Part of a small language model's weights.
Training: a variant of Muon for these matrices, 517M tokens, 3943 steps.
MLP neurons of a small language model. Each row is named by its layer, matrix (gate and up: input weights) and neuron, and shows model dimensions 0-159. Each number is 500 + 25 x the weight over its row's rms, rounded and kept within 0 to 999. Numbers have three digits each. A neuron's up and down rows have the sign that makes its largest values positive.
A block is one neuron, or neurons of one layer that tend to fire together. After each block is what it responds to, as a language model described it from the Wikipedia text at the highest values.

L2.gate106:536512558519470472447517529512496525470560539501469510506478523489495538514503518539495494515506525514512511541490527534544489497508521476481484505541518487494521470498502526537470495538501493519489500529510515518463513504508475525519489521497461497518526470462532494522498535537512546496489543480506468482539514458485454430465518518492514495490490512504535538501514562519507526537501512495472445510460512500505526480483506534444521486518498498522454519497482519503527509527480524
L2.up106:507530466502556520545506513486549480503539529494520470510530534516508515478480516473526477476499491492510524501498504468555476536478495505481491497503516508510515503496482468505518554498480539472486491533511518491481488512456480483500540491508499529523532461518506491490513479493505528481486472479508477522530537512526500449534504457510502501507506503532500480540485424470489522506457482523533519486439512487477478528514499524510463491493485503525484470467499501490490478498506485
L2.gate156:525513530459511497530513496489501538481475479520447550524467505506442508564525500447514507508479522552525504496513493495494492493478509508511505515513506511465542522503514431460531492485519488537483457501493490489524540503495511524473483534514519543505506494506457514479508480484512500527511490520508474475499536507526512481504429498485483547541492500505526522514454480498528506467520506488508470456525477512501472462509475481516500476492477506524508526500456529493515497505506495
L2.up156:483509490453510521488467504498508499509421528475478455518459491469458512542468514513479464481538491524491469456486536478499510518501515510512515566476509485462511477450488553463473461499518498448516494453505528533521539470483534502519481478524495542500513524513513488497504514470455481547506518510474524485479505503481528530472518504520486568535511483514460495486509520517466529463533511486524513493502527510484535497496507491486502464534495495501451469509444550499499531500500536
L2.gate272:523471520454506451462457529520501493509521488512548503496543515515494530505490496485487503507542507500486519516539511510502469524532503493531484506529516529480455442482488481491484478502509485526504453505513491509491502492508506470492524508510472514526466499493508483505532521520481479506487541532512471487544522510533487433515467507470501501485497482505499497494471559426486464510501503499489526540517492476479533506516529489461450530506484514545482491512521454495496486520499520
L2.up272:482533532483523467504513524485525501494478482504516479475506535476548532456501466545520508510533488463476526471489528493518516530522548508518490509500491503469524523522486530462492487498496514523511499530489488514503527487495487472521530476497501475529493502509513477490505500496556539497482494486506482467510549515518500528506508494505509475478489514462492525495516502479519507513506538496515473509479503463528517532523498546476494502496488485501481508485506483509509490468461491
L2.gate395:494505488512521463481492508479499505483500486480486494508506487509430510481489435482493466465541465496473444506502515523507476540570487508518501500521514477519514523505507473529509472533525504540474483512500538489469449520478494507496475475514462522525545543494494491497499484480448486531513538549531493520505527517461533503494491456460437493487498497502467490505469530547491477526504454467445526520488475462487495483521548481503468513505486497542557502474473499480477535483503513
L2.up395:461507510456488466520525438506474468519506463530496471495529538508456491521552468492535510501497512529472534492498490478475524471529485473466499502479497536482503516493505493507502535509484519491488473515477506519489510553509493496477473481529515477559502505511507484500491467516534481451503509492529497515533498495504489479499507493535489487476474477465512504505447515501483465517498436528475523442486552489498505515503494507495502487514529524487498496484462487503486496481508528
L2.gate496:499524440485534508479440499460492520476537535490481523516522539507483478472529478511517499497541512502508487518510498517489455497450495513504490529507516493569499502525506491498511448529509479505501538500530494454505495495503459489462540512548481472519506504539464491503495504480466513478499510535526486490521505478522476543424508482456499521468471522485470505532539512510499469546485473458485488507463503477544491500471493464502469516522533493530484527505541501464490488480501488
L2.up496:508553514504500494516498513491470516480488514501491505467494490495485497484486510553478551514526555530468505535510509467498536496468495446524490491496483490521440510518511479478514507548492484529489539534503493496481489512505473558515563530505481522488476500514477501493519504515509509491500559490490512523493478475465497488529531476496511525480534552495577549524553501502518486431501519507457540550515511484546528507518481509487522497504486484476498470530508487481486518523502501
L2.gate552:485492496485487513487504518538504459518483476472494478563545469515475462479486497488528515477474549517483510501510494483532490503484470479487513515448520528524502502459552508502472486524483541500492496477525504492481508499512470470495462452493465476494521490461509514513464497478464483528494487542481511498517482498523508485480510497523514494501543515528525474474494469513504478515491524495445495502539502472425494520480520532474511510527490512493515558441500510488508429492519512
L2.up552:497500496483530490468519500493475448504471517523468492545487477481459513541444466489513514524538513527508547491480517527502552493484524495489525515434501480492508505467547486497466488483522544454489529533473505484469502507505465495518511531475524483539514526476513542486480485518537499483526503495454503521467503473474525511468471524494502503525494473495526507525481515518497529522453462471514501485495491491485469479478468465485479475494475489484544518537519453463539455499457492
L2.gate602:495457528481500514521490481462463536507459463484513485524553513541516500561498507506519491484483481495526461468478463529515530500465467525479481560500493452502483508469479500518515499548504568516523473498439492480464521509514479524501455530539432537516516522457495474544483488511508517509493476539460451525475496492499513492503529489486508514482494503531498525478469451475498499489520500487500518470498524491433507487512472495481531480541505501499516466512528486503508521505516486
L2.up602:493498528485522479500530480500523485510468513500563484515508535456449540502504497513529487468522504499507489484491506513515506463455494503474498493498494518505490505478442492527513537485489522528473495503439518486490455523532473512494465522504475498502472481497526522486516503502521515438508539506515485514509521500547513491480513498509509509498552530474522542499464509476518480533490460440481518492519482514470456496538510502446515511455532473450506469487480509478507507548463496
L2.gate659:504506484477489503546486478542488500505471486510484486504477530550482440495559517556506505513487478498544521512492462479482498526482437493510462507473514496487497503479526512517470483510514498481508491500548522533490454467523535487517478468484472536495468492493462465500518517491478447489507443518543506543507514510508503494486471496506486502528489489509529527494532490477549497438491510520516515531534498508480550483486449512489507517509468487503504477496479506481524518519490472
L2.up659:528453514522474524494514533506495479509459510458471480471523512502482519486511514553504465514487504482503478542449478514464438508515468503505487527462504522517486480509560475548472498508492485503493502476557499519525502484453494509557467501502510519494512488524492471503470512428473503462489495508532529522503499512494490465541480489518501503491455512537515478485500505471525513467496481503506496512504464503461506469539486462509492485517515502515519525547520473492484502527478467
Responds to: Copulas and mid-word pieces. Forms of be (was, were, be, being) right after a subject or modal, plus word pieces like "mass" in molar mass or massacre and "-ly" in actively.

L2.gate89:519518506477496497482497443494519485495530498453493509503463482479475521502490478462507545473511528494488471492487491499542499531465501498499520491516493502541526534474468510553459479481510493524490464468494514517455510558478525532531503519505500520531485519525508470513496466478442487505532517531518491548465511532519493500555483471505499509528496502441468479515513487451463465494484523531450521511517522463500532462534501484544496549482460479512481513494469520505484499501532463
L2.up89:517488526485502511494532492512509464475521530510468506491515484487504517556485498526559500526524494461495495496501507494456496455490491506522495513462517452493502449472535499517520534487501490497496510479516484485501479453523484538473479520515498499525512477474518503484510454500522533541494451516479497528480483501481465507465579499452508485506486486531465490521513541471478451497465510511493507492506501525495470458495458496473523529519460536516529494515459524498513538524492501
L2.gate215:527503497468518535476503479489490495515489521482497525430494506490477482451494484514507500514495442464543472516537509512437488456520545491503478511494480516517521462491541483529501492492498517504505534469495457513516466491506525523503510496497506509500533462474541516516498476471505465545494484524483493531487511527470479520506481500478501480519499511473522511504491488479512524482451480501487505512486488498458435530474523527560459519474475505494518501472518478497452500469528511
L2.up215:489463469495491470499487461462465515545500487532466508546499492483474495453491498520477528479470451502530500490514509485508511461494518486459496522486474485472508497464582482546481477513473482508533540480535476531506509507465516522483455507454498495478525517526523497526482518442549497522493503510456496503471507507446488514474492526472536476502479498468509519515510538471447485513469474486520506486479525489509467534489498471490504497485462518485518518479497473515479492474521538
L2.gate258:516524495467476512491528448529458478529494506553490526537491505507496513491477505480490492495494501485532492561543491490462503492538523506542510503496518494505458497504479538547476511500500506477512480516521464477513452488509514483466519522518459505516469474522479528495508477483467475493508499525475474518505456501479536469427480465481485504510480503474505484489527520491464521522475513472510515502512508527469467514485439517508490504468505518487533495532494497473460510502523491
L2.up258:476495496500447473515489493521489518493549521485504503504500498482496520485485492519509543466551523499503469487486518533469444509490504496478513494480515526487458486482515496524543477545486504509537483494476477465489462490483492544506475501519533486492503533486444462475494479509515513515552517469490525486477513528487500524523504550491494508549516473451525528560483495477473505479499508479512487497517489505510481534518511484486461519520475491505521533505463541471477511496507460
L2.gate290:501513506490467520494490500515445479468534511501480492510486442555521515521507490482491480506530489499472544520507493512474492508494467459528526498489532490475491528533547487528496497540476489478534505506524508509534475496563513488539483491494508492452500510477542507491545507537520512512498446509442490547524520486512513537485490534507513504473572551479485501492504536535498501505476517467497511511483531505499496543504474435505487491510517523451499482493499518469489495530505475
L2.up290:508493505505454513508498486552469482483534499483509481512481536548510508509511437491476476513538470487503577482551513519472504467474495484461495477513508535512476516524532497500503478480508504546512491502515524494531485480471495503539531482502508520488454486479493509530476500555460474531501481534530477497489532495520548494503483523540503526512516547489502476472510535491434496505488491462480483513455527518459501479515486521519543496495549500511474491557524500490470489483535453
L2.gate298:446505519521490538501492518514500500444533466514550464524476505480533501515501476522508518494512517513502520547496453510472452503492475472475451488474520490478496514513498521519483439509513492489479489474538502538480501507507514520504483521524536478519481492463531529503516489544504473484520477518529502526495523463517496488494474494512521577519502503501474487503475512487475497511478527447533505473507474512467520494469500461523525510495478519479519526497489525502510492509522471
L2.up298:528473459528507537470448517484445491511491488492485439510474485514511508453487521478514476504513565513507549532502487491545541489502524503475505497525485460533511496496510501540471465495524491503489476474499497491481524491509484491519509542510561484534494521509513480463470510517508535430513476542540485494500526472525521475481511519523504543529534485468530468546494509503472510514519459474563537492485525543504522529497457468539492502477545498499516453541487474479511533468554485
L2.gate308:497494486495515471509470492493473463510529525494475519488529471513498432484499493489510499469526495474497481539487485506512553522495514536496500504525502498533510509484498478545500510499504491466502465533544494478500479542523519489502486533507521501516466499486460502494491493501484466532542500515525483535490521484487562472496491460493489515489497481565489505509494488510513541479537484501498547506544487486512540489461455477438505476497498506474523529481483463490503485533528530
L2.up308:534470519450489520508494506475499472473529524516547486467481512504481534474552488500503527504517476493530477512457522507523509480512497500528465515512533492488484505479482453472551531504499457525498500503502496484489515479488513509497454440455523494497531506501531524525528510472521511496520494494500478503456495464485498459507494527468499468556495446482492493536511501483490482493507486495521491471520449487497493516489521532501473491487477472541488531540486538553502504489554466
L2.gate529:493499514481511461526517519471506490499497483453518475518482494518493472462474490460547535475497513485499500491451529451475534480498509470506503531502512450444497509459469496522507529482475490468489520502486483441536520507540515476511482509542455511488480502510485500466463538547506531522533490471482516514460505486519520527540498486519486561526491476502521485491449527509506512505501511534518508500458490526508509569501480533505486511525495556510492496490497531471524494543483497
L2.up529:467470483490522459493543440506492492545494493496496504507478470453501477504478436512494522513480491456491497510494478447512479474471464485483539501541478474520494522533451500512522543488461523467485522511499532505479485506510557489502490529521497468528502472470486489499454515499498476504523513522519494492517504442511495505484514477503547507509474464459512470518472539497501502504491500502540498474509547537508484510520513510485524428526488501519494483528505470490527496483514481
L2.gate616:498493492489453514509474494553513475510488458437507475510482518502498510536471495523512546504513511488479514510504480504520549523516491459497488500508542523499501490515507503496479477501509501520474512444472477458449476502511478556495500506511498492521453537498465506508468490543506503470515509495518483493490484525507508514468499519531530487522519515474478498464482571488476548461519488506496564497494506535498503497515521517530487504522496471513522489509519542528438512544488481
L2.up616:517499461488502462490506523486529522476521481504512537492538488502483489490477463525488479497621495469490510491506508500514468531461484516466498519461521509460479429499495443462459488501509496467499501484472489492471508475490521479521514543512488479534509510531527491460486507484475477500484509492489458510483462473469506476497506465511503485494497489523525469513500536502475472515467500463494534481509516525490494451514519505467487495497494500475526482449496481454521491477512486
Responds to: Infobox field bullets. Line breaks and leading hyphens that begin a new "Field: value" line in Wikipedia infobox lists, e.g. "- Clade:", "- Years of service:", "- Budget:".

L4.gate26:526525559474546445514528508488463504522534516506520494508476525510477445498524483432493491517493537562475522543480507517535511469476491492511510512481536502536535568465525501524491484499541511500518486486513548509509497498477503482478498498508518479536464526502505510470489471484440473531526538513495502455510518486494536471505518450485510499499507503531491497479499519505466578466471516477472519476477496520502505532490516544528454477483475499513517505473496533533498508460499536
L4.up26:458507465515532494505481452497533537484499476451540509498517469486494501516519476437461491503518525504499481513531519504511452538517460502495545524525542520510501539505523489479522511488485485541464480523478520480464473491544497489504504477492490497521502528469497537489521501497502472502487536505517497511526512498501455455487451462468513505537446463496494535489495466474471515507522527492490503512518491484448494455495515506493473446456443527548502466549520556501523456515512495
L4.gate32:489519513526492489492477475467519495479529497509473489532507461492496483467533460469515519482489503515474497452482526479508528566493525481479478473525517524525496545468495515509505479543475500491484515442502485478480529533531506463493515485540488478491544507502485490497460490531518473488555485536465529511482518462489461511509451514486456520511474508508514530492484570492518467513538460479521474519495477516509511504454493516464421483512494506518510510523526500483504464517508525
L4.up32:489487486573496510487496512501479511480518481521496517488481549470442544464505469504489500530476524550494532507517519512549513548460520462474489489541520508552524512513530498504469474521541508507512523495454498532465516526505528492485510520478459478510510486536558460454461501484526462457500464471508498516468533504504488424536500553532519499559464462502461504530519479496509533523511482442521496517546491514506537499481518507493482475489511487518542503535466479486493468472525466
L4.gate37:516545522483483460504531493510489514479514504457470489488551471514478489516467470430481508476517536501561497457481517481461539519480535517503462489507556493545519515514496516481468507546518465502504518489494498515510512514550466503511483542517491514521514476525498478556553480532519463564501432495527496515477507504494486535496493481522494501499514481512496506509514503493517541516487492468518511474511490493464477475535474527507530487486460482504509520519536499527514488508467502
L4.up37:495482486528469507497532487486479520488515494517535453521510480508495487507492494499539510475518480529500505472473470511528498489528467526545495516467523528475525530511505498506485499526532481500526518483518484508478507547525486445492499537473511496546483471486490512508499455477450479518477467478478501524464494446486474550537499493537506495504477446453492491508508504483490490502478537548488543508522521472475490531474487493539463500478509502526489525529516532513475475487489486
L4.gate494:509536515520532504498522500482503520470538501531534504477479515505462553478514487472554540513475498508463514518463507455510526485492515493544486510491500529494515515491498502466498516513506473503546503478481488494487548506503527504484534541506489554500491511511520482472509517519469531481526449529508541491532517492525500505476495450521489507507492509494491506470465522480502509506547547492497461526464489454535472473517503482500476511510494486518510535462511515480505570505502464
L4.up494:493496476498486474504502500505485496493515502496497480494513492506463489510484466488493453483477476504471487509480507484452498518489516498523518483515533508524494533501489489486440516494530516514441512478531498482462480474547506552506486495521485500514541529509508527483517523515531530506522506516480495538539529516487478513484454489498483473478489499513479499501489526485501467558536561489554476465504483506522498518474509465460484474484478514498524516527514497568504493505498500
L4.gate521:537545514489506486525474457489514468517557518525489501488519514455477547487525477489507520535511512542448511487523471477466506454488488505507469486479508467501512472525533498466511488504513535502501532504448481455460480515523511508472502465508532493543500487560522508528513503493525498531502490474463507490494516494490504509478505551542503485539518487528502491454559476452513497531507474510486535516482521437488526478482485505515514511465518476508504471512505530488472460483475475
L4.up521:500481496492513492522521507477514476474519468544447551490543546506488516506499498515525551485514486520429482505502486510512467502515530487489487448481500491501454521467499502529508470502479458521490469518515475458481521493462551503532490496566524528508517504497516523499539554532471516492471489477484506468526522520505489494528491498511512482494532497464450520522462525481563492491462456492466464507516553497470555497481545516523492505485530477482527526507501549471509483484511504
L4.gate529:492512525485467507499467516497511517496452488507472472474524527537510510478494529481483520506430530521491512482538522466508533498470503508546523537523514452500518507466509494463491539514500474495514498518517489480493479516487489484482536523480510443489495492494470520484487484515480475478518524537455456495445471470516530506497525491515529510515527454522467499499480465465495503473496532442506491484545476528480486506511508472498512517459537467515473442519506519532462498487515468
L4.up529:488507532478531473449486506486514493439483493481524477481522546515475527522537511484518522516526576481482498466486532469471506494462455509489493531533475506462493480503505480540513474548587552489473511497479492472530500534483464481507498511515461496481504499463474469513484482454505425509478510502510480522482553473462507473487494504462510501490465517498524477502562467482485510474529503500514493509507458470476472491482495487484451501460517527525490457483535508496471544536502500
L4.gate707:488508494489495506511513466469466523515481492484553479507499486513502478497514484453483531519546485511476478483475476485499526519475421480496524515512513523526473494480526508522500537505464485480489497521516519509496459499505535499536493526499489539486507489476534475515528491466510489501505508516489485507539510507449507459534519495507459536463462479492486490489537512521514530487456472487484469527463466541524469486508468488467495538492495502578526555495478466537477530488494461
L4.up707:528520513483495493549524495486497562541503527493525483495521514516503498474504537486467481502487472526473503491511486458536516548478476490472535496498511471496467454496469487519513472531446480487504554505509496524574485512509505487503459475518476502544512495492486457499468503523518520514514512526507512509493511478492460519525496501535503560482481496503493420483536506512486498523481524515501480570523506474550476556508502535509476521477463476507567477468477500500487462545492480
L4.gate717:499470525483527475492471475531487471457539521477529511537491529522491495497530479513494502479502552538531553494485552520506540498484468496511497495492466514489496481494430454478474503451461496491490576463534518506530531494535457471512506492460489496500480480504492531476506508498470466507489540521479473517459516478542480469501553478503487499477467507513505543476501537513493545510479540428490509518536478499487514463510495501484498514505554547539519469519566492481482524517472479
L4.up717:483537529499548506521543482495512514508531537469497503503518503485490495494518494456477478477522520512540485457521513496533535501494493485527484525490532482531537532534460478487483488495514489532532526455517521527513463464498492496465519485511485465509485511477461509512489504490507508530507473526510481520530564487508467473475496506505508521473476519512457501497435523525537496550517528461482507514537483541483492471493477503513477540498480484532508465456533512526486494503509454
Responds to: Forms of "to be". Forms of "be" (was, is, were, are, been, and contracted 's, 're, 'm) right after a subject pronoun or noun, e.g. It was described, He was born, I'm.

L6.gate726:507476504512490500524487465480503466463495503520529514521508529530550480502441463512515565471546466460506504541522497481497512553530456511496501540423518490487464514510496485492503482505473470504487483488463488515510410477505513458479479492537473517484531512493528542497490500537503466524442499543503493491431498492506488450479502542475532498532466487514510498539483519495502483482497487491545513501475527452468543513498530520473485519538522513479489510525473493485532487510472478
L6.up726:463484516531493516523519504527464456503465558481534478495487497532540465479472439524501538494523547481456513534564494519471488530519448488486486493472507513505461494520501492535462459523496457512510499488474478475490492489508518520532481519489510513469509447535527532520504488543544475514475531495493527527510498492529490470459482530505519491540512530499496514525475509475503524489460481501504491522498507521502525508536487519480500526573515513499524494483480500511489422477525499
Responds to: List-item line breaks. Line breaks ending a bulleted list or infobox item, before the next "- " item, e.g. after Genus: Astropanax, Edited by: Don, or List of places in Serbia.